config = dict(
    hidden_size=512,
    head_dim=128,
    positions='rope',
    rope_fraction=1.0,
    init_std_o=0.0196,
    init_std_up=0.024,
    init_std_down=0.0148,
    lr_head=0.0104,
    schedule='cos',
    max_seq_len=1024,
    train_tokens=886600000,
    dataset='wikipedia_en',
)
MLP neurons of a small language model. Each row is named by its layer, matrix (gate and up: input weights; down: output weights) and neuron, and shows model dimensions 32-127. Each number is 128 + 32 x the weight over its row's rms, rounded and kept within 0 to 255. Numbers have three digits each. A neuron's up and down rows have the sign that makes its largest values positive.
A block is one neuron, or neurons of one layer that tend to fire together. After each block is what it responds to, as a language model described it from the Wikipedia text at the highest values.

L2.gate63:153157164098067112125099188097104164137119145112132168055122131111141168181138099142095166127117101077118117098116126157051113143118149127123132057128151140090115123166138130192112178148107126077196113087133112141082197190150132156115115095170093142101177125088102123202158116078106177155
L2.up63:171133091216164143112142173110108110113143123060163136146088155113147155160136115154180124075126114118108177074153133199085177159134119105173101200182070168069117131117178122100063166112125158078150168114101143092070190136064174095144101081216136129141174145150132166119136113080142154155
L2.down63:150160150129160065149132084113114106161083134187135111153152091083076095036103157134088139177130141168059134149144108086091119168084133114132163119115103162186140107112033098088194117042122117143137148185144121156161095146192083159144145127095132121160101155118117100104098099119168088110
L2.gate233:154135142064096156113127151124098153126155165120151131135054108172146167175137175127131074131163102140166121174141134111114156146195077192099117191144198134119149078108186152122116075132115062157146136155211131111110108116122155155164151131143157110175094178148135104115108122160126127095
L2.up233:130171143097101080029150130079148155094184172099126122126169152165082111175110170134040085164159133121131140130105120151151170157133114161090112161138150175189082051114129175089061081170114040157135114140141072093113168134120124117115110130146151079156117134159130093132154124126109142145
L2.down233:122122163204168076150176122112116112137119126143068107111223125095075060109087123153156194147085146107114143100122107119133092089112110039183098081121097097172054148122092119129152139056147155133160135147128162129149130159162120132111132101146111136125183106177136173119133118098113140165
L2.gate730:205129067158125127088114156141142146133111185167031150108096148181161087027073163106162097131147132177152111148163170118116081103123142050159089168104107135095136135116109193169115142140113133125131092094146058132138112127118158125142136028087126170120082130170077097112117079099146163120
L2.up730:166130225112116154124151170119133164158190118136117107158154156094093105115125125151180146143066131154171156167057140152095114102123104093091102195113138145143089117092122073131148108132096117098164056146041080152123122130141124140127140110145071093139183094068151097112081150161083118148
L2.down730:107151141116142137134091056126105150125070091079198163101123104150127117099165106108118141110153148121121141121126108072129137138056144181145163133104143148137123141133109063157122095052072122104153141148186185170109132178103097138136125184099140058133139095041121150088129161139152127136
L2.gate1128:102095122153109116112094121158127180111092165148086149125107116150122087113068205123142136146143097118170116106127139064122175150151128141175094113144134121112194104135118130146107105097112088120153100116172121141137156118103108117124127147102152167183107138116153216148173131135121155081
L2.up1128:126093141130164036099191134112128170148112113164082135072150106216120075075092114150177111115136096104143113127113148124122125152132147069141091134200125126162128136112173129177159155087111099098131086177112188123153123117132152073074133070100104126135204131137117139174178161125146120135
L2.down1128:142116160164140150137148150147126111140061179079135133110162102142110102104135126168176135109101174173085090125126083136105115088109113095113184130144109113149070126115172067106124138072183168160154134121162114088136070139104154106173128106176137115118139124114158146158085160108124117164
Description: Closing parentheses that end a parenthetical aside, most often after a year, date range or "born" date, as in (1963), (born 1998), (EPFL).

L4.gate227:073104093154091141137118194142145122104153146094112061110083139124127197053075213101131144113158066160136062130167219137144141138145125169190121150077186060145139091175098152061134104080136109182126096094130108134171188065159162107050141135198144183150108116159127131148149137115128198147
L4.up227:100164123120131131055132116186151102073129155152072082136138093149157139084154167140101073110112142141096123132145150160120155095158101133132131094094102040044118171143158082118175224104094177109134144168130154100096163079152107098153127158137140142132153122129164177129140111116174147172
L4.down227:128123152113100134165154115145154157141080119146135147081141148112138110148128162181102162193196124104098161143078079124125090161113127105134159099169161183224096179106120187160078100110129105138130100091144123105160097155137136102176159129147094119106119155148096147129125151131169125140
L4.gate498:168082146125074080158144143139098164091107131093155100098080044106101126160100125103152149097139113065143148154149117127177183164117190085183160150222074153141153154106177155142201183089122163134082084162072094175137143116141097072095103110106179168088150142130123164157126094164158126102
L4.up498:125116126108120108112148083103127184187132118151077154124151144140110081088126119086111099128154147109106156129123095148136076093091115114139058142127158188122149082113201140088185150151140162137061075120133165158082144130142110191092114107107097140103184122062153119178070131089151115151
L4.down498:123183136091107138099116118130076093186113140121181100072127051100139080202117129137100098175139172162086158156139109084112161110102139122123169125182099163125126186163164124160094161091104105087091118157086161116106099156135137108111074114119134121107095115140213095140066138090132176137
L4.gate640:126140114210178136179136153122131105154110103094058074136054104161133160106117089126141113113106153154139131094141103107167154165155135110146084133100095100183134127133102109128107175061123166090128139107121183118135197146138143138103114123172152101075113093121058141133140158136065200145
L4.up640:190047115075079146130188157163085161092193183077158078126098171076135151160135193111135137120164159150180129160139181120160189166119156100206101147138146157071152150129152128141084107100058085167192129110135129106167092149111092116165080111139110108142129140095134097123168179167163188123
L4.down640:075125134207095122181139155110126125142095099111126123127112143088175099102130108153086097101162165169073085163107151080116105144110123100129113154152091143150117129077066091146127161101170124120089147183138081112163135125125125133067155144183177156192173123124157103113130072129043141149
L4.gate1007:138167117132100112126085155148123087141096111118160135088140097101151127115106153104139051147134143149098117172134129083169070139161204131071182151138117113091146098171127117159093113144163167145069127127142126163139188221169130124119082161148072137113124114122156152087120150182179081160
L4.up1007:100086132164127124126118146125142158111137139152133099169138118070160105203152139176129113096156155220131102139118135159107155201154123053133169158182159125096102157070119145140142151087150195160095074149105125188144114143095178089140118146115126173095186132144168134094079151138199134111
L4.down1007:113136146169140084073104150186122161156123157200144133154166165123118071144169073163090133101183125169127123186136055145142124132152123086095104155130132156114143113107125102086188105129174125124104171132158104120102098150170208097123088156125209179126150121092152098120096153091164108115
Description: Closing parentheses, periods, pipes and semicolons that end an item in bibliographies, filmographies and tables, e.g. Ferguson, Charles (1971), (1991), Philadelphia |.

L4.gate56:083164095096116194194087086160173149139135178120136153136202134073090143129190093162210124112128110104133098113186154124134135121157111160133102105098144158112168117132128114109138120113145126206131162113186151136113162156140125193137138051131172140078157090093112127126129105144131122158
L4.up56:143151141132162145171162173147152110116154158155138101141195138087148134117150113169085212113166144142106083129150105075146144117111110127092156055137108152077138147149123159072090119085123135115114116139121181165113103141104104148132105140140132113143128171063086082111176147084107148192
L4.down56:154065127159097069166207096145143117148126139178129090109111149176174117113103147117140125094113135169091161144085098115164141127128112144162112147149165076113083111159140119173119153117145102093167156131094146118131167174149148070158115169107180097163083210149110121144158081153115160148
L4.gate708:139129127189175161129166177147176126103185134106134044144100138125138124109146157171148119137147139169108114164178147136170125208105130149154109204142165125102112187137137054153129089136140098127162096136122121114183113148048102123106123081086142138107109188140132104155129084096085166114
L4.up708:125104162149083114076217139154118052115099130113087066186148121101103148126159124160108106116099098175105090109144109148100165074096129147134106141198119117092133171131114070100102120075164113119170180115121103094157160070143139141154138200154165093127140088149115144117160099075108176171
L4.down708:107193176110101098131139056130120138141094134102164157036163168149156105161083104116063100126117100126138158144121128101079114063103118110178110113106121152166130051093116197136171157102108145127140150105182144200108105172165143104149121123117143140148130084102094088131127137142118107151
L4.gate876:122168094117091166130135162122142128162134154139104121165161164176136105083161104162080119134176104185136139153097118157120138151083077142194115182158162122164109139159093133168106173114175114157135097121120148135152187114142134104119187155109201164137197163134145162151120152090111098137
L4.up876:101118118131137083074097141119133087142138096097108150152155093156163131168190158086095078169110166109111115127154131132121206098113118145154138143111157106154124160104098121150078083131191074114162130091094105128189053108125108130191144123098139115177160168091126097134174023054126138117
L4.down876:114114092135122126125116142101151179133124137117110116149078151116125133154028128120093159156081109113178131138130114106169124109129134153106085091150084167121113140173184125111104171126077192107076129134145178119111139152113103132098108157161119090127123103158138150134129175182144115092
L4.gate1332:069088085149116132119086110146159109159112154154117157171152087070090085156154098101116171082085121135089206206090142155108107177134132156186097149123167114103120153137114098162100135109110174122171179134153111102131173099141104138147084151203114137170080136148107155170124133112085141109
L4.up1332:091118143138161080132134138142151095070156156130127190155091136151167165130159134068105106139149125107096156101153122153036169150084151091225127067095187122122068179146089115170102069096109129096120163123191099130168101197106169043120128131115177115148126145136128074141152113095156072123
L4.down1332:135122178145132137122128126154109134151123047094131099061144173162103089159185157116125120172167129130181046087148131154133108027121118135088158170152124151144079068132124164143115147145131103134142121090099181158102125116146117136132098140104127107104164086087144187134167138140182134156
Description: The N after ° in the decimal half of Wikipedia coordinates (46.2122°N 119.99), plus weaker hits on empty end-of-row table pipes and mid-name word pieces.

L6.gate78:126069181102141085106081114121117115141104146122089127173134100113140091163043115122132185108133109146069132156173113045165088120149099117138143089160060113179094109131195082119107101136121147109128108132097165101049140129170177106141088171139125122169137150090077085104131098110121213202
L6.up78:155141199155108147176118161087070156158101114108094139098143193181084112156217092067121090092105155120083131162088015079124114151125103181101115145173112123118125119150144143107115146130113157096089229110091162080172062223108161098052148118112109150133162080110107112137157149142090101118
L6.down78:115125078200144164136151104115121116142186150105128168136122154179154125090116157114158137151090074114084100132168087202050107208092118112075162090102157153104096136109118122096144137140120123130149125195129074163127150118135091138177112116136090109187133136082126074133148160095139131131
Description: Tokens just before a quoted title or proper name, chiefly the period after a bibliography year, also section-heading words like Operation, titled, IUCN.

L2.gate2:076096126200120167139107105192145142115132139073126084138137133078080121196102118084133162154113122105150112138083086114141096121209060083147123110124089142139122114191138131157143141134116140135183152153151147157165049149176212128167128120137098193124130190104127214139064153120175133135
L2.up2:170056145073118109173197140146150166126146185178158104084182048110205141147067207140151190153177144138127166164151135109141143154143118149141104108133139129110111158080121117098135115162173138126127138156161109121084152123113115172109187163157103092150113129149153083109064189164108085135
L2.down2:114103120180133146195166134093094196156107153104132059123157107115178192165094117143097168139168160129144169143149165142140109126097092140075104133130134155096101153135132146106097132168131104115162175157160143119085099154153135170141191147135092107138154198165140129172071180121096117156
L2.gate367:125171131155136127134150101164086102126174183170129115136102149132091117094207123147140154108119123036169106129143086201108123087170089135110138086076130154146073164159103115131134130135182142093087106122162080133126143121140147127170155094156103147102097090095098123042144099123121079137
L2.up367:127137070103150143151125143131112123114136144167130108135116178158143089160095139127139120147134146085120169154124155147092172144122130130180117106076137100056114151097150103129123127138076088148091149081142097110088134146137125108090070145120184209111129132145078182132084128130150158147
L2.down367:116103135093152080100111098142130158127051135123131142123061127078132142087178160151063171103150120173101156162149096116141144153101133098126128186141149157133128122122158122125092151093206167143087132125115119166093147098118194125118096168128122113165111070146112076074198126086107100148
L2.gate427:125156153141125155137142115162054090119139100132113081095136108113185189082160119120107130127107134120123087182159134126147145124076119067131136102071102151138107124109114063175133148153070141101112148134134092125084144157089078074125112109160187172114119150174094142103134119161136089180
L2.up427:139113142111107150128143185130121116141140157111123159097104132132166120129116166108100119134163132126190148182135123059144092168108133115199113149107104124119077174103128111114174132079142081105109192126131134121071115131169151133130100116086177161089104036102094200105103141125099083110
L2.down427:115122089139090108181127129131079126088128098154141118102150131103197135136151209162069099104142095096127121138136132118179100167072096137082145145128124143043145114139089129124043112169099125109165081145118103166140136111081128128135092135134107073103136101134194129090091171055137145118
L2.gate1333:087070167113137146145090115098146108073210134091114158123081155122192143135127105160165143125082127151114146106155145100177152159113110128132108088112135161150092083096116151135063154088112119095142081103136112117092125093104076100109070126124172144145108087124123104041121098174157137185
L2.up1333:186103132081103135120079118105120142139147132127121088117136126169088187116184154123192144055111117118177080126181129083117100069105081120102111098080064140109111132080095084126152120130152093120142146150115146121171145076108165147166146148183182142131051076089111138109122141180157195128
L2.down1333:152148096133169109154162148125136121124117106113125165162129101126139059144072079152108126183129127151072171111077160187143146200128186169165124176167129126120172137233121153122074144100110145144118121101140105133102124147133080128121100069104067124115180175164150132174144131107119043172
Description: Short first-piece tokens opening a word split into pieces, common in proper names and tables, e.g. dep(letion), Os(asuna), Ay(lward).

L2.gate222:162168168169131186152205099183118171098066150130138069166138165055117132149131072145107151152141145115107149153138142142119079142106055124106136120126058147064148124158144122146141124162082075074119163115142139064173109130132133093122140119097138114125137120079188111098130162158131116105
L2.up222:105115146156114153100175134181093154119183098125115084129138162119146162176161128069112140152133157140110119075143129182082120110096152097147129163118117195115151134193127144127040191095114120102124110070213147116140109112106174114078096176125091138145193112143176106145138089153187069160
L2.down222:152172128099077194165092080124087166111151129139093177148140131132119137113097105052117196094138116144115073162118120146113107143102100147152128142174135146111098115089058115147167107132107172151202159124150070106114137110136151161114156098091135155167187071138117089145178188152120137131
L2.gate736:124118099139179096108125081110164121131187083133047089148175104137141107125149119113137122074097176109142156124131120086176148072132136176118064161196179117178174127219083098156109131179139162070102147111109157147162151114065143119130114117092135115127149178124146118158123117173128159124
L2.up736:097142213134156103151086084142180113155081115107096128128085146126119134143104085123158121087097132052128085115134173157106083110105086143143138097160130148192125134156140135125198139119167133102121151184212130125100100121137144118096172153094112162202159121156105188121144129099134180132
L2.down736:170106086144148163094145127129101119089152079127111122103137066092138122091136131156085096203100167167146194134156068142169146092128106121172163120086133099125169134189094132103170142175179131109175160135068121134157187064104149146172150122138123057064121077097108126122126178123090101149
L2.gate826:146161139124058202173153158121096140169148059100063105192097149123075116053156171090165127140086116105136171146096108103139173126124137163182136161089147134122106129108075061173141147145104074132134112099169129120130172093093136151140079158101093145095133096164142089090130123156125168163
L2.up826:075143086153143082123102114113198068053140179061104109104169123123100117119198087159182104107079147199099145129085090147137133139125149142123136138155145195159122154146131142141146088112087136153186109136148083119210189072118149076136141181068152144087088153150101134171134119140096170133
L2.down826:156114159116155153091125068093074196079090153155157134151156079164182152123083090084142078115155134137070121099129069129146147135125110131067127105140064111100196154109123128181158158085202143075100157134127224176136050181174131147091091126201138128152138118105122130161098103093088083121
L2.gate969:081211154144129194106132090160101126142097138076169082190128145133054156100099159123159109085118158123120171095054138078165140100194090152148153113101141152126149079173167116147119130110106108193144132109132099099189049103104117193092103121099152131109095134111125130058154080166102097127
L2.up969:114167123170119095123146188134132138106209078179193096131186144164193150103139069106051127107126134165188157142107141141154122135145129125147140122105091147090155145153112125130200060138125179125151183140149141131119167130108165068156126116134137116135137091120123153132136161105075074115
L2.down969:160159115076113141077117139212138152120139105158106083156116092117096178154115106149185159064149104119141131108096135039159118112142071151117152105136141177136083149100119130151097114086144120154118101097103076132135089129137147148147116126116110124049087164122162122113107154177112072152
Description: Compass letters (W, E, N) after the degree sign closing decimal map coordinates, e.g. 122.33056°W; more weakly, last digits of numbers or years, and km/mi after numbers.

L4.gate204:101166116069125084182168091106103104174142094076114143088144147195167139162168122140126143104064143197109140115158113146149092193128142150101071136121140127147132112173161147116073152144093097142104076125102148095111205136124096085117122103162127145109119136142136141118160094135080097099
L4.up204:115176103126210154109088064123080120148158114150136183082144119116213145190122136131106111110115107136141077160190173170127169171097127141175128110127150096181120084152140109146091133111115096124132124112117100138099205168118172109115153067153145120140132167158093119145119071121057088079
L4.down204:126114137130107135119118135105095124115125121211125141129122131141066141122115128156110097191128064091159153117069108101133104093140125166110130124113137170097153132109148136145140133131142143145112143116176140114117064115125108139152105149159077119128126144120121143134132155133177138160
L4.gate639:091124083111170120089096116130110095137122091136120092125200130115144096151118147137119099108111107144138168150089117096151094167184149156099154133109145072115120151154120141129091112132104118145094165160124064055144128147153036070081168077092143141152054153128164128122117085132141142109
L4.up639:145150075131151115096111155107119083057146156172106102102144117125135131143119120168053118111157101108149112131160162136095157186118136110178094080183164150158119173140123121099095099088121149131143180066185086088098181111135102086119113144126178103173074092139142185145177092141129168134
L4.down639:063114145110147143162151087140126176145126100134124154104145137149152189130126151144123153121103135111154118105158133107116061097112120140083124104092128164123102098129134085138149158102142162154112101174135068126151071158101154153148099160123155132118123171114158138180110128093125076132
L4.gate871:086126110109148129077170133132157146113156099119115113102114130157160161122158120084100082101139139104138150055120157117147089144116138134099129150115122115132095175179119105123100132112113135125086129160181112131122114109009111095088124146128111179191107083168053134132094134158089138088
L4.up871:067140054142162099103093163138113138132180097154107084147118115085197173111119129105133127128140132091127141063130146115147090163156134155111123151092158073165168139126170158130120128145152129110136117174108089146111149149144121142127117107114082112127110136117057111125109103146104117154
L4.down871:153126176117076149161146065126147168085117118156147164129112141088099099091131100203101131132085135169117160182169108137121139107146093168151134075130126166120140095115148165134130148117109179205147086105155124131120137108146185128171111129144095135123111124128166187150177151134143126149
L4.gate914:149106074096151067115135133096109055097128157081153112109104140152164175143129147188151078170188150136120130133170160105074154164076119100185052109171107124100118111171121136140097127123121169098120124074126158150127201083081117092138104146138169138131121164135136149072166140171145101135
L4.up914:137119079119207084144132160100118051167092078130072131073131111106155143133109149147148091096056139131109158077116158115141140167050134082138151126158145110119150157130168187073097137086163100124182155112132152122156159109121148151084081100177133152162090107113169138118162086136140127111
L4.down914:125120172129064163165096139140153184130152131113085143168202152128085119110192098117112133085087131108120085138148075134112074139161148100119196126099102126135118113119112106151138118156138090129170124189131112116131112155143135150169110114150105112116096116118099099177112100121102163146
Description: First word-piece of a capitalized proper name (person, place, team, brand) after a table pipe, comma or list separator, as in Bel(arus), Kir(yat), Arn(aud).

L6.gate1020:131111130134099116078057105197112147127117144153094152126094149152183156133118200111065125104115123072116108083133082065098118178124093146094123146144127122114128103103112149137115199085070132101150146157123110094132049234107131116103117086107124157117131160128064109110077089142147153157
L6.up1020:163104098084172023127116163149071098157149151114071112163068127111197123131126200163049117127110102071126184112134147134169071110097118116098118142110155149156144118163150131131131154143168144192089098115117111117161123104142110120115090114105086188141130125171120188097170099140133104121
L6.down1020:104134138181125182170172121181147123129135059096140102089072122133088119153114041102150176131168062138149135155089094123108156135189198129136154138145128109071141119145135110123144126180148102129140105104186079165095161097178107128165150113145111160112141116167140087179202160141106141097
Description: First word-piece of a capitalized proper name split into pieces, mostly surnames or place names in lists and tables after a pipe, comma or dash, e.g. Se(bastian), Mol(otov), Ne(ath).

L6.gate1030:116202138146138184162147126181177110107119097186151097131131128178095127153152057186113110115129118135152140139133149090139114132130189144152120094155163136126132137065134113136106050109158142148120124137122084121113150051137093136137113091163168144147137079140089137177131122163147112114
L6.up1030:108107137084180122150103116120137090118166159144065100054134140143188128185121103143111129110163092113180185113170110142119126148105091127132112148155095036162134144113111094098181127060147202074130139169226144115117109124144122136093144135108124198130087134128143129179104094139119167166
L6.down1030:089182139076151177191167128146115138084106139136130125168100084127155168157137104167178094101167129121095129178145120059101128128178109170121116104159096157145195157133123140137117086041087152108118174146156194111100140144158112149158199092095156194128118098150100149174074111067127107085
Description: The last digits of a year, measurement or score that closes a parenthesis or table cell, such as (born 1957), 60.4) |, 18'54'–1930, plus closing quotes before a parenthesis.

L2.gate704:136141144106158107139121114104119148135069142092147118107144151174101148189100113070146097109131091132101118159135153111138111115137096153182127125153084124136159132184061133160129181154148137129105101115105118164099166199152107093124087159172141126105036129140109151101152191193154151138
L2.up704:151137161069193062107076169092110110147134164161131174080136163127124077156170140028147119119169158068204119156087138117141065119167117065132118107140145116153128136096123056140164106134070114121135114132152091199102112155151141095151142130089104125135140144159105173171126139137139122124
L2.down704:166122212118124071195153166082101078150132160125068150078132120137115167111101158123105087119162093130078148166146114156129142140088103117170075178147160135018133212095134110110125118154180148126129147162121093164152102145109139137077055183143139112130142100138113137106033134060159149166
L2.gate886:109085144113135090149161173100101081146102125166114131088172131157115098083146153094116149146152112118133146156108144116143160166063156121152145133075146130154105134118074168169104097048081140144099086163128174055155163116086099113077133119091102118125085098153067150199065105155122132179
L2.up886:096136139140170098125195165175137113101106162147124180104054136091130165125137076161102159097135105131171134076151146152084111141120137045081182127125152143131140084180131114107098108172076160079136111132125112151142102146091103098099133092115149165050133116100112135171128148109136177104
L2.down886:176123130136063165101074084097167113113152128096146140131191124156159131154109163140125130131136152140121101141115124083139090076114090204163068129101089153116140139114102092123153150096144096156106133099136106126081133134135131121170136128147124119188153125178162136057136110153141081093
L2.gate928:130154128150124120143164138096098070102120169086178091113158188174151155099113163107116112115104075156115151112157123156087163141126138127086089135119148141109116129117146147076108149140071136095100087135141110126091187197118112157120124174149107150138095146130101167102129157077110192162
L2.up928:147084091140063135109090137157084160105171217068117070102113092089158141127092087175206141107161101098168125131090154117157075214124138170129109055139060171103121207116143121170205104100151120161117090167096143104157229190148121129097243144041099098099074130080100168108131122136139121113
L2.down928:091152158117169122171187127151109100197129053115119194114100109095096066113140156112099140131086161144093149157151143117090157073137078118106159175196150103114155026141116176114090120139145140164127194051141134079117073102114083142113051112187166128125145150159159122174119087101088092138
L2.gate1141:140160095121123057166160120193171126096086121103123139152115092122150108151091158109099132187200127134165150152110122167115096079143165126122123172109144106100180098139122091096186143109135160161146070112192063154119113130099136165136119153103122189161113176130098167185137170092110156072
L2.up1141:142122107106165107147157155136139118147133199110134118152142151176078163106067119129065174160094088107111134153134114155168131159119155102108167159140093088105082117169191049055099117104127098108094132144124146104100176137122110150110106171179156181162101121145165078161133139143089135103
L2.down1141:114147155151119154129100121044173132178112089137085157145135125117124139090154083129143059109118090113101126099109142081150146089109128177185082087169161204114142112071099145173133077123106118134111157152119172151236155114109136073101145129152108097152196116164171141129119119153153132174
Description: Nationality or country adjectives such as Italian, British, French, often in biographical lists or parentheses, plus four-digit years like 1935 or (1974).

L4.gate220:096108117096094120168062159116112171101151113161082135168097123159129172148108148117113174134143138140107166173106077108159181180114111174169132112086152088094122132133140074128096085191144132147142084041199057165078158137132147141152127123139075078149123189138142166153141142130087142178
L4.up220:145161134062162142095127108091128110191130128143089093095139046089135133160105151138097084134123100110131101085165077105086182168119217123136156089128108166095126141120113181139079133111088131132164123101128216160103044160149170109087131140178139131169096167195160193170043119127125120127
L4.down220:099087106138092156124112168095131145058114145180137177187121126141146165080134163105109125149132171150094119163128105091166129151149111127150119077114131129136087146190131106160191140141150116187148104114149111099114169097125145080233107162125143144098136122150141161172134153133077109178
L4.gate247:160130098105155128106120136103132120142148118126147160122095174149168169156167087091195079131194087113147172095127099099131131126146113166149145132140179152160148143144090162148135063154086121096150141126140115165185116097130106156127148106126100111136100165117105091104088154138108127167
L4.up247:085140140072164064153099140103063185119151104106144123102117103137151169110230104092141118099126127118167180140094098179154112125100141116154136148144082093069162155179147055136140158173098099124118115161131150067060123117107061131154069134127113071124154136111164131117122146105129106067
L4.down247:078162116155102132107132116142177090132110170083120121127147104101079098136148196091078207130160138125148064094128132086123119161090126162117091125139056124111150138150091147130121112121150043066132187141116138091108131150114124098185118100054092145121130136108119175092146156156067160139
L4.gate382:115118108073138133155171108193128135163066071203096104143132122138103147182181121070146108171166077088130099058096172079161121144133155143100141187109168144170180110160110067200171122066115138121090112175139081178071129126160118114131132150135192139121148153140105156173111146140094141189
L4.up382:134112132114180078085088125152146181132100174130030166176092139123170133142109161129111148103198132062153157092136142126150156191142097144181073093089146126088116116136116136133151169081063166166128125119118139098100140147134104078096139127116156104158127122066162149102152087090133125110
L4.down382:174144168158141084078131144104152124143174150169112160126146077130111077162115128133098112100166099125144063091135110133149115126183113118165101201121093184197105134129173064085146106085095088159154208170119164141110101122076109114129100157129069080158153164177177118110067128110165092178
L4.gate1027:146174105143106110172145123116177158123114130124114101185137112101091127096121068142088130100172143109188138114123159145157138078106094084087113168086137136126099107095110124140118089159054149121095176156125121087121155124161119094143184134126069160151139181131108150188125106189123128131
L4.up1027:130118047095174183076152082146153176204151178134101131125101098109093077097177154163128166118175101164164112098126159140109172121126118080130108125093117127166158110093132092123128077114094182151137118195133119228138125100146093099165117077151134146131129103165141086138129102112125182104
L4.down1027:141142144130149173175134078137166124089108104156101129115137145150139158145088139062123119156155098120134116117183108143080146158160147174068138181124077110101120043167101154159082154081084119115122135082169171072120160122110140099091174123137115087145062153084114204116148108086117102162
Description: Fires on years or year-digit pieces inside parentheses in biographical openings, like (1918 – …), and on nationality/language adjectives such as German, Japanese, and Greek.